{"num_hidden_layers": 20, "norm_place": "pre", "positions": "rope", "rope_fraction": 1.0, "tie_word_embeddings": false, "init_std_down": 0.0678, "lr_mult_qkv": 0.4, "decay_fraction": 1.0, "train_tokens": 284100000}
MLP neurons of a small language model. Each row is named by its layer, matrix (gate and up: input weights; down: output weights) and neuron, and shows model dimensions 0-191. Each number is 128 + 32 x the weight over its row's rms, rounded and kept within 0 to 255. Numbers have three digits each. A neuron's up and down rows have the sign that makes its largest values positive.
After each neuron's rows, "fires after" lists the tokens most often just before its 100 highest values on Wikipedia text that the model never trained on.

L2.gate1:137114142049127149154070157089135087181107212130128172160131157174157125118133134100134183119086154121137166131142133166140125175126133132099088097172104155094164163069164138164126166118131138105206158197160103118031105185119207117105093119160118130103142158145080108179103092111121112131120051159151134158166149104152099119118113120105106134165132118156080148124150137124148133148175131148157066112118159131109137153116144163127122139087144202159132168139073164095121133132096182086125148076193106123124077139071084102119109122124174079086081137112181143121162143103119186118
L2.up1:125106214092138097168071123159107111176122188166177139129107103174149088118105089089174174111121093135139132177102168129197180170110127121136129109159122099090128168108121167190108167121163124122107106201148135104085130199125181153085103083117173117134157182144063118138148111075117117071094114136167139133139148049077098153168146171101163148102134143174121084104164153139109109131137187119112095134155126082145135114101099177129119179127128224129164111169112145148096152098153158118179114078131127149154121090092119154124151062144171184111158120141160128145167128116108103125
L2.down1:075178199127146119080061146162111164136139124076173095128171133128108139180163131120076135116122138134151118124089084107164146093152141106160110088093102166059070132067160094087161134143130166107152102115110053164169109159181158084126142162096103140141115153132024062162141162103097092143099105121112110166104109133176107135059128119134084148107094099109076147128069120134124117174181121126054113123094112166133085173078109126070121136120126127134114143111169115182096064151124100099110117179136142122130147078096129143116158166163151068118113157123081142137090084123151123161
fires after: ";", " w", "on", "av", " |"

L7.gate243:166161150156072116111108140094087091118100180160160123164140125152125091106175109178095128158117171102113108127144147100107199103104169166142137089118110165118176101068117109154141081084113130144125135180118141152104065140082143122111143103126145075142162084178118123177153133114097134179126120136185079161138110065126092142169084156128124161060182118164093123118070097116145167099087082148140106155110097108202147128157114166213108091063122131109142159082157089071165122088134136138138144094092119079167153158168124094115133131118103124130100099102163076131105205075148153068
L7.up243:130103099169176120153108158102131170122093131102117119101157096088118100122164149117104141124091093119103113129146119120075101101048118120100138180106150065044174106188103170117102106141074081115155143122115116064177102191099192162144136096124076153187111092145100110080154161145140116127096096113145126107076156085158181173102090151087152136118103147117133116133115174129180131195132111118043090185159128130162112106153122113091184138113147105087127118171174085109152093072104119086099137120136095138129113087106176097147136091113114136065137171121075138096156151198115157078
L7.down243:183145137143125092122115123108132088134165143147160138123156161091176108067161170161110107100144158112184156108123158159091149171110150135143116081099164132096135094026125067112177096145145123181089166080143106195144101065112118132092076105110145068107147161116093100134142126149097133156180055131209117190172144146160116147179104117128136092165137099146165145049110125126151124162157161138141150132126158091144136167141128150118091128123130081187143156082134088125105101114102134185166108158108068089129125188168067138129106148154175137123101094109121170129105121081180076167
fires after: "it", " to", "il", "ver", "c", "ol"

L3.gate218:093144091104090094109135116070101081095137153116202121145086158165131144155099179116168168070084103118153137119167100155116072128127214121095136113118137092118168172109185174164121161081106122145140140117130196117105106111132141122120134063168160111107122132113119135060091119180151182151147079142110148111114123102060091074156122118123107153119101118140100153176198149113112149079145193093152108105089178092125186113162177131161082155121175110189132192153176090133134168083178149206089133085072132152159106150122110064137121122122103142109088149133142133118117118122127106127
L3.up218:128175139150146164152096138090117126129149107111203043138106106115141151104136147130131126090134082116160121149139083123097130119157092144061106149015152116177164135153130143147161153028137102171115161137165097144115155127093114118142065076135119150159132096110116126100101106166134104134108114119121162167135180112091066103158162142097136153132082083092141176134154139137096138088185148060158131137125185120158149080166169138144142154127113161121172145098193116128111148129145063208111137088125116139135079129066141089075101110103105164077097171159072172093148081102155111104
L3.down218:189160133147164182156081132158119168154151153140113076127119127109096179074137093110088152090155111094177138168109122141109154096192083163173049155060133180159128129091102092119111073102138118105157123088090081128134151105139110121135102143127063145167159156142144101136136109138119058085101163092206109156125149128189067103121147137112114145151157076121161127151122078166142093173173096103158113177176142112131117133148113095141193123119081127114154129100142188106123132179077027129138103159138107139141135113079122140136121135102132080165162149154057119099204143112139144127
fires after: " |", "-", "|", "==", "\n\n"

L9.gate16:075155129121094103137133126119115115164132144137091193213169127139171080176093169094124155134171051075047109142137103118083134161111127166129161093128090189182147087143141097155109127168153127064120167156126183099130126144109145150149124154117199116157136142144142151137146159149127127160141081125114107154102167117112164102126164090083166109103101131093149139106173077129101132187146159099103188112125125152142165154125134090146140114157208085140094099144172097153164098151149100142145109179136137121126060156110185135146093136119013138176180156141139124208140134138097117117
L9.up16:156099104177125194097165163167150098140090165088098163168134143072119170175142100107158101123128130154166137092108142091071113148080199130188104166128114141123171173125127098120071100105058071140126138076131170112103119098136129124088075127140150097129151137123135129134139108125152156149114072113182129165142122179062139162174123148087170162149106090076139146159128127122090046120145123083170112161115030103148138155130127121183110118080172168157179081092113175146119145107092171088071077085080130129125150105121144128052110133116152131109136154111127131129124110137196095096
L9.down16:113079169102147118119099137071120151105094130150130118132132108124072094118108119141041164158135185155147190120140150105193115132098073148199135058106147120141166100135123173117163152131118119122095141125144077149140168123108154166087147165130130150134104051079136139069155163073083141144155162207108121182068186199139124111096120102164103153150098114171123124117109124109149141125077125127065161131111120138153142092129107133120162110125112120143090199139078079115086115132134128206178132115092098140168158066123107114181156173084179119110098137144108095139189121145131059107
fires after: " T", " f", "ver", "ur", "v", "ou"

L7.gate19:146146094089075146089118113138142153136173122139162129105149198096132117132138116186123179184115105134138124180095145141116147154097119137109114052142127118120107104103088187154145087178137125092158135114158181099124091144090133152122171144132119108106162124119114082054130142095137111161065097211147140108124156113203095150119117175116110146071134128153160134152083118103153066050090090123097104092081102209127112133168113137117153126103094135144115177144118124164161127097050117140149104148060162188166129101130174158082158086103165119158157087060159086140172128182092118131
L7.up19:118128144136087169074187138116169135134114060053155123165157088117163129151106157189106186140146139074138135052134085115136070183124150143165150120092117103080118193126140061144141062156106101153172192116165154108156111135087074175156124133075151135134168119161144141049171117117130138109116072123173133166125146114139117165082095109102143122110159147134177147123105098089098098123135079132079117107153145123146142086204142099130083089094190147147170100180177160092096116138126143118119156079144142115199142096114173154104114110113137129095136165076140084127158104140129083118
L7.down19:118123121181151079096133128106145137117146140145105081146107128118096150150149186103109123075155141109165138168109132133148149109133126053094180149212086088165065114126087169160107220116122158163158057049145152116092102137150172102102100197082125116141102116190098146134132135105148152143056109131127102150124186177130125103140180115132103155187119171087113140125075141109176102116118160083098112100070125116149165179134177147131135099139111136139121165108140121119101127152099117129155116122006126167116121163121151028109084114156118136169103093122120118138101103133112096116
fires after: " in", "c", "ol", " P", "e"

L5.gate271:154100085158060166107125104134138102111096143186106127173138102064156210104115138110140134134123139127098099085180098140146133170106100128154152102133051158143139096154104141141118111109123178153085130094111166158137108100144143114134082123097128169089081152150173122130092127136137109101105129157132130137127114112087158109091086141166128079170164085179106137062075090126171119083150114179099097111151182146201124165117094141047090100090103139158125130132169079085099152173134156164091176140115111083168114120188149154202085160197173195101095162098109153067122138123124118114
L5.up271:114105186127112094128114041135141125080091093166152130097104139134151131150106131098103152178146118174120175145173076079101141081111117166138090143156099140121148162121187151081118151120127101172121092205140108112165120099172179209152091145141103151142102202062116145101115174155140165134109132131112165127138077116151156089113081155091133126126183080115144090138054137084093120102101065163122166147143186149128150082136096093090106120135164053149083115156164121121105110128163144190162137112180121108100104129150112108126091174136097147072104112132114052143134110154187100093
L5.down271:153207154114121202098113194099103139145063077111130102143092118075169180177100123114165140103158141088109097117114146098131145132140143170142171177142124118092182107086172143138187149134077107122083131150103119111091142133099146100144133097161119151116097058137077112144136169149185117162157150141167154126108153032133098134109098129130157154133121144178182135175108148061147109218118124129156138144164120107099065119142119141115142142074171137103069071133094165082126108136116115144169126136107166134133117187122151166172069169069138142123064113123093107146108128132101191157
fires after: " r", " M", " s", " t", " T", " A"

L2.gate56:068073193126044074146076163074156133157095108107160112128106100070167158111175127150182182132104123087090155123081138124147132154149070145133096171127141137091162156075158109133106126089109192101122141113168180118078107134128109135142148139158132114094192109110086105175151144080103136129148124138119162127158125150109145138077065102125098096186148129047162153150162164125150097126130110155147140182109120119172101174141146130091102121067123199136123119146124126113111108154199154161147134171190160131150131141124126178164103125075115191124100150173079111161168152123072117080
L2.up56:070098157130123103125026145125100078108118096081184097104105074130118102087178084136188123154106091153089137148091128147086160124146053180084148152137138141106138126130128125131132160105114175096145177143160151104082096171125159107121087092149100104139139134093088113174199165103091123140124109102077198132175136094079132144110087120099122125131163110080118162130149166180138118133112168145199129197102125139103110128152163089073160139119079152096170121102122109163115121118156182115160128170138148180107079133118107131134076069090078177072119127130118148168192137113134063145
L2.down56:131085162128111136139094171129102119106141113137145117135119064141084119103180059143139136084171078130100105166097122150132151090122105174162108116130143158092121095094130095090099136143174146098195167124130125110146061166170145106123136075139160168086114179127085152094164190094146133136063116100101173156138141143123078108122121115056077105143149105126070215185151103220119129139134103125139120149157116097118143168156110124079173141094088106087146129109111114152135155163115122149191143090113172191144135103134109122107169092175099095124177150091093129165180142118170044187
fires after: ";", " ", " |", "|"

L13.gate344:158136177116142159166170136145062178141086065154158120075178118145173140155163187136151166077149168109120144091165114115159121092143121143147138107143120130146122140179150135210140142144098105116161134060110103157163092165159168088170157110122177056143061118111120143076150125143144112137070096129135124156142126180129130187151173145150154144085108121114134129092117076144127203101093075138135118125112088108140094123145127050123106133155107116081127199105109132115152121165119208148150183160108104045140110070099128175113166127125091153144132124182109123135178166152086075116
L13.up344:094075168151147108130163146101128144088105140122084123151137079204182182176214139131107134133133150128106110036128127118161092127071150113144104155084028146108137173144140093140140111173144137124206118169080134154134147169146129133147080108100132116110163083105152127167107088109111205129143140159112087128131123157106093114159081166091163173177095076140161102100108118155069142121104101134142118162110104116117145159208169084132080111124136132119155165164112117100147041080127117134142143132122171104098138083158128129120107122142105178118079187141095181131100129143165170170
L13.down344:141122160158073137162122178108147106164074148143177168148149127131065127128100176107126136111137182163116139128079081142131132111120158190147124132135064134131099145135116144114130150138111156150104106148086150103138142173129113178098139149132115178214081145122130152119165160167117152147108176127181137147089120216085091154132119136191140127122152139165155085126160069089129094115121137115114213150080108131141121122170102155148098168094156115099050072097145149092077139072118138131137080142102098160142126123073144173088128073081189121151159128208070166141155159118205137101
fires after: " w", ",", " b", "ou", "ver"

L7.gate232:146086119225085154112128138112066086148144133111124136133143089148107102120173133148151136089117163101131101159093078162185177151122113163109139116154072126066110093166130110152189059089129141151104101132082098125103145144132202126109089135103067182083077122177108157098153154117074116169181128095144192126181097130125129097138123087123098126114125142121175131127104120176112153074192123107185156160084085223193115124138139146095114121118092142147139079126072162140180148161131155171123185084152117127108108154136099080178145145138095104138137121138116097129151135189126170122
L7.up232:122097125136117111117114157115126120159128132134174086141141064175090086152085094168137113103128153122078088147131138125151173109127110150127117166110109158163121144139161126175153089085171174083143127141135115126133145142068084091136111091126090128160139140129129142132150165066103101125179126111127186132073061132110254176123130124120110103187133173089186130162103108201157152136218128198127144134116095141094137150142117064087118177109168087135162151110105168136084099155165102101132153113112138103111125116082060063144151113110145120184099175121164089116186143176108163084
L7.down232:137172123123144095117104121093159048149138093131110124122139147125102108103132160083144164122095048124150097131089161126142057113109143157213133115095200112123180097045190137121142130126132155154107084083117130156152117137103165101108050115107123106146150151088106137070137082180117089137138152200168115153152124075137154119110134132120148084175087165133073118178119083166095134177140130098133129175105102113111120131182119089170133158138091125161169140081139067093117092135094156112114097146126183151167065095123091088083147119125141131150146119083093111153141139127099027173
fires after: ";", " f", " |", "e", "|", " se"

L15.gate95:140126161104099170079110186115147106118144155087065101087138140112128075105103091098146125182123176165179091125157046149165158144130147166111129125108154170092102114124120069142140115152116188182114079121157105129166109163113118119109128132083104104102145126192125149050129129135101107092119055175187065108085099171093166168160155111114158120098194079162145147078125135084190095145076161148143110116163125172136152199133131101117105106097148162132130149136115175104177086107127156114118126118086053155177205147130161161142161113099124099144154151149156099112120177109105155123
L15.up95:161159139127197136092119097105150158087163139094115120087142114153094111129079103130101144148098157198144119141113152150140181109123118133101055106093127114127119145080107132090179109137122184140139136072104155086143078136117122108123153154112124164196125153178088101193116167104145178147125087114122123123098057136148139191100140106082149121131152103118126122141173108162172194188134153129107162072080149122113181079110090170125100130192109130120125117167231118192084137136108068097149089086083055156106149124146131115124076120115116089127126145104152110057163160134169118186
L15.down95:149175092171087126080127105171223157146174163130156139139090101110188065146143122134083151102156111156167166154165145119103155103106092075128125039115231163082103094192113153171175084077115099107096102094154171136120129174143162152087173105156104133195137184175107111187138139119114176168129131104187093173085157170138056076158127099127189141115118086112129078145154125140121060090137157111139154136098137094090071147131138106142134136128130126093136125157121154165129132123102104117141140122138096135100140100122113139120114086147133070160132159133176162125148115143110146123
fires after: "ol", "ed", " to", "le", " n", " ch"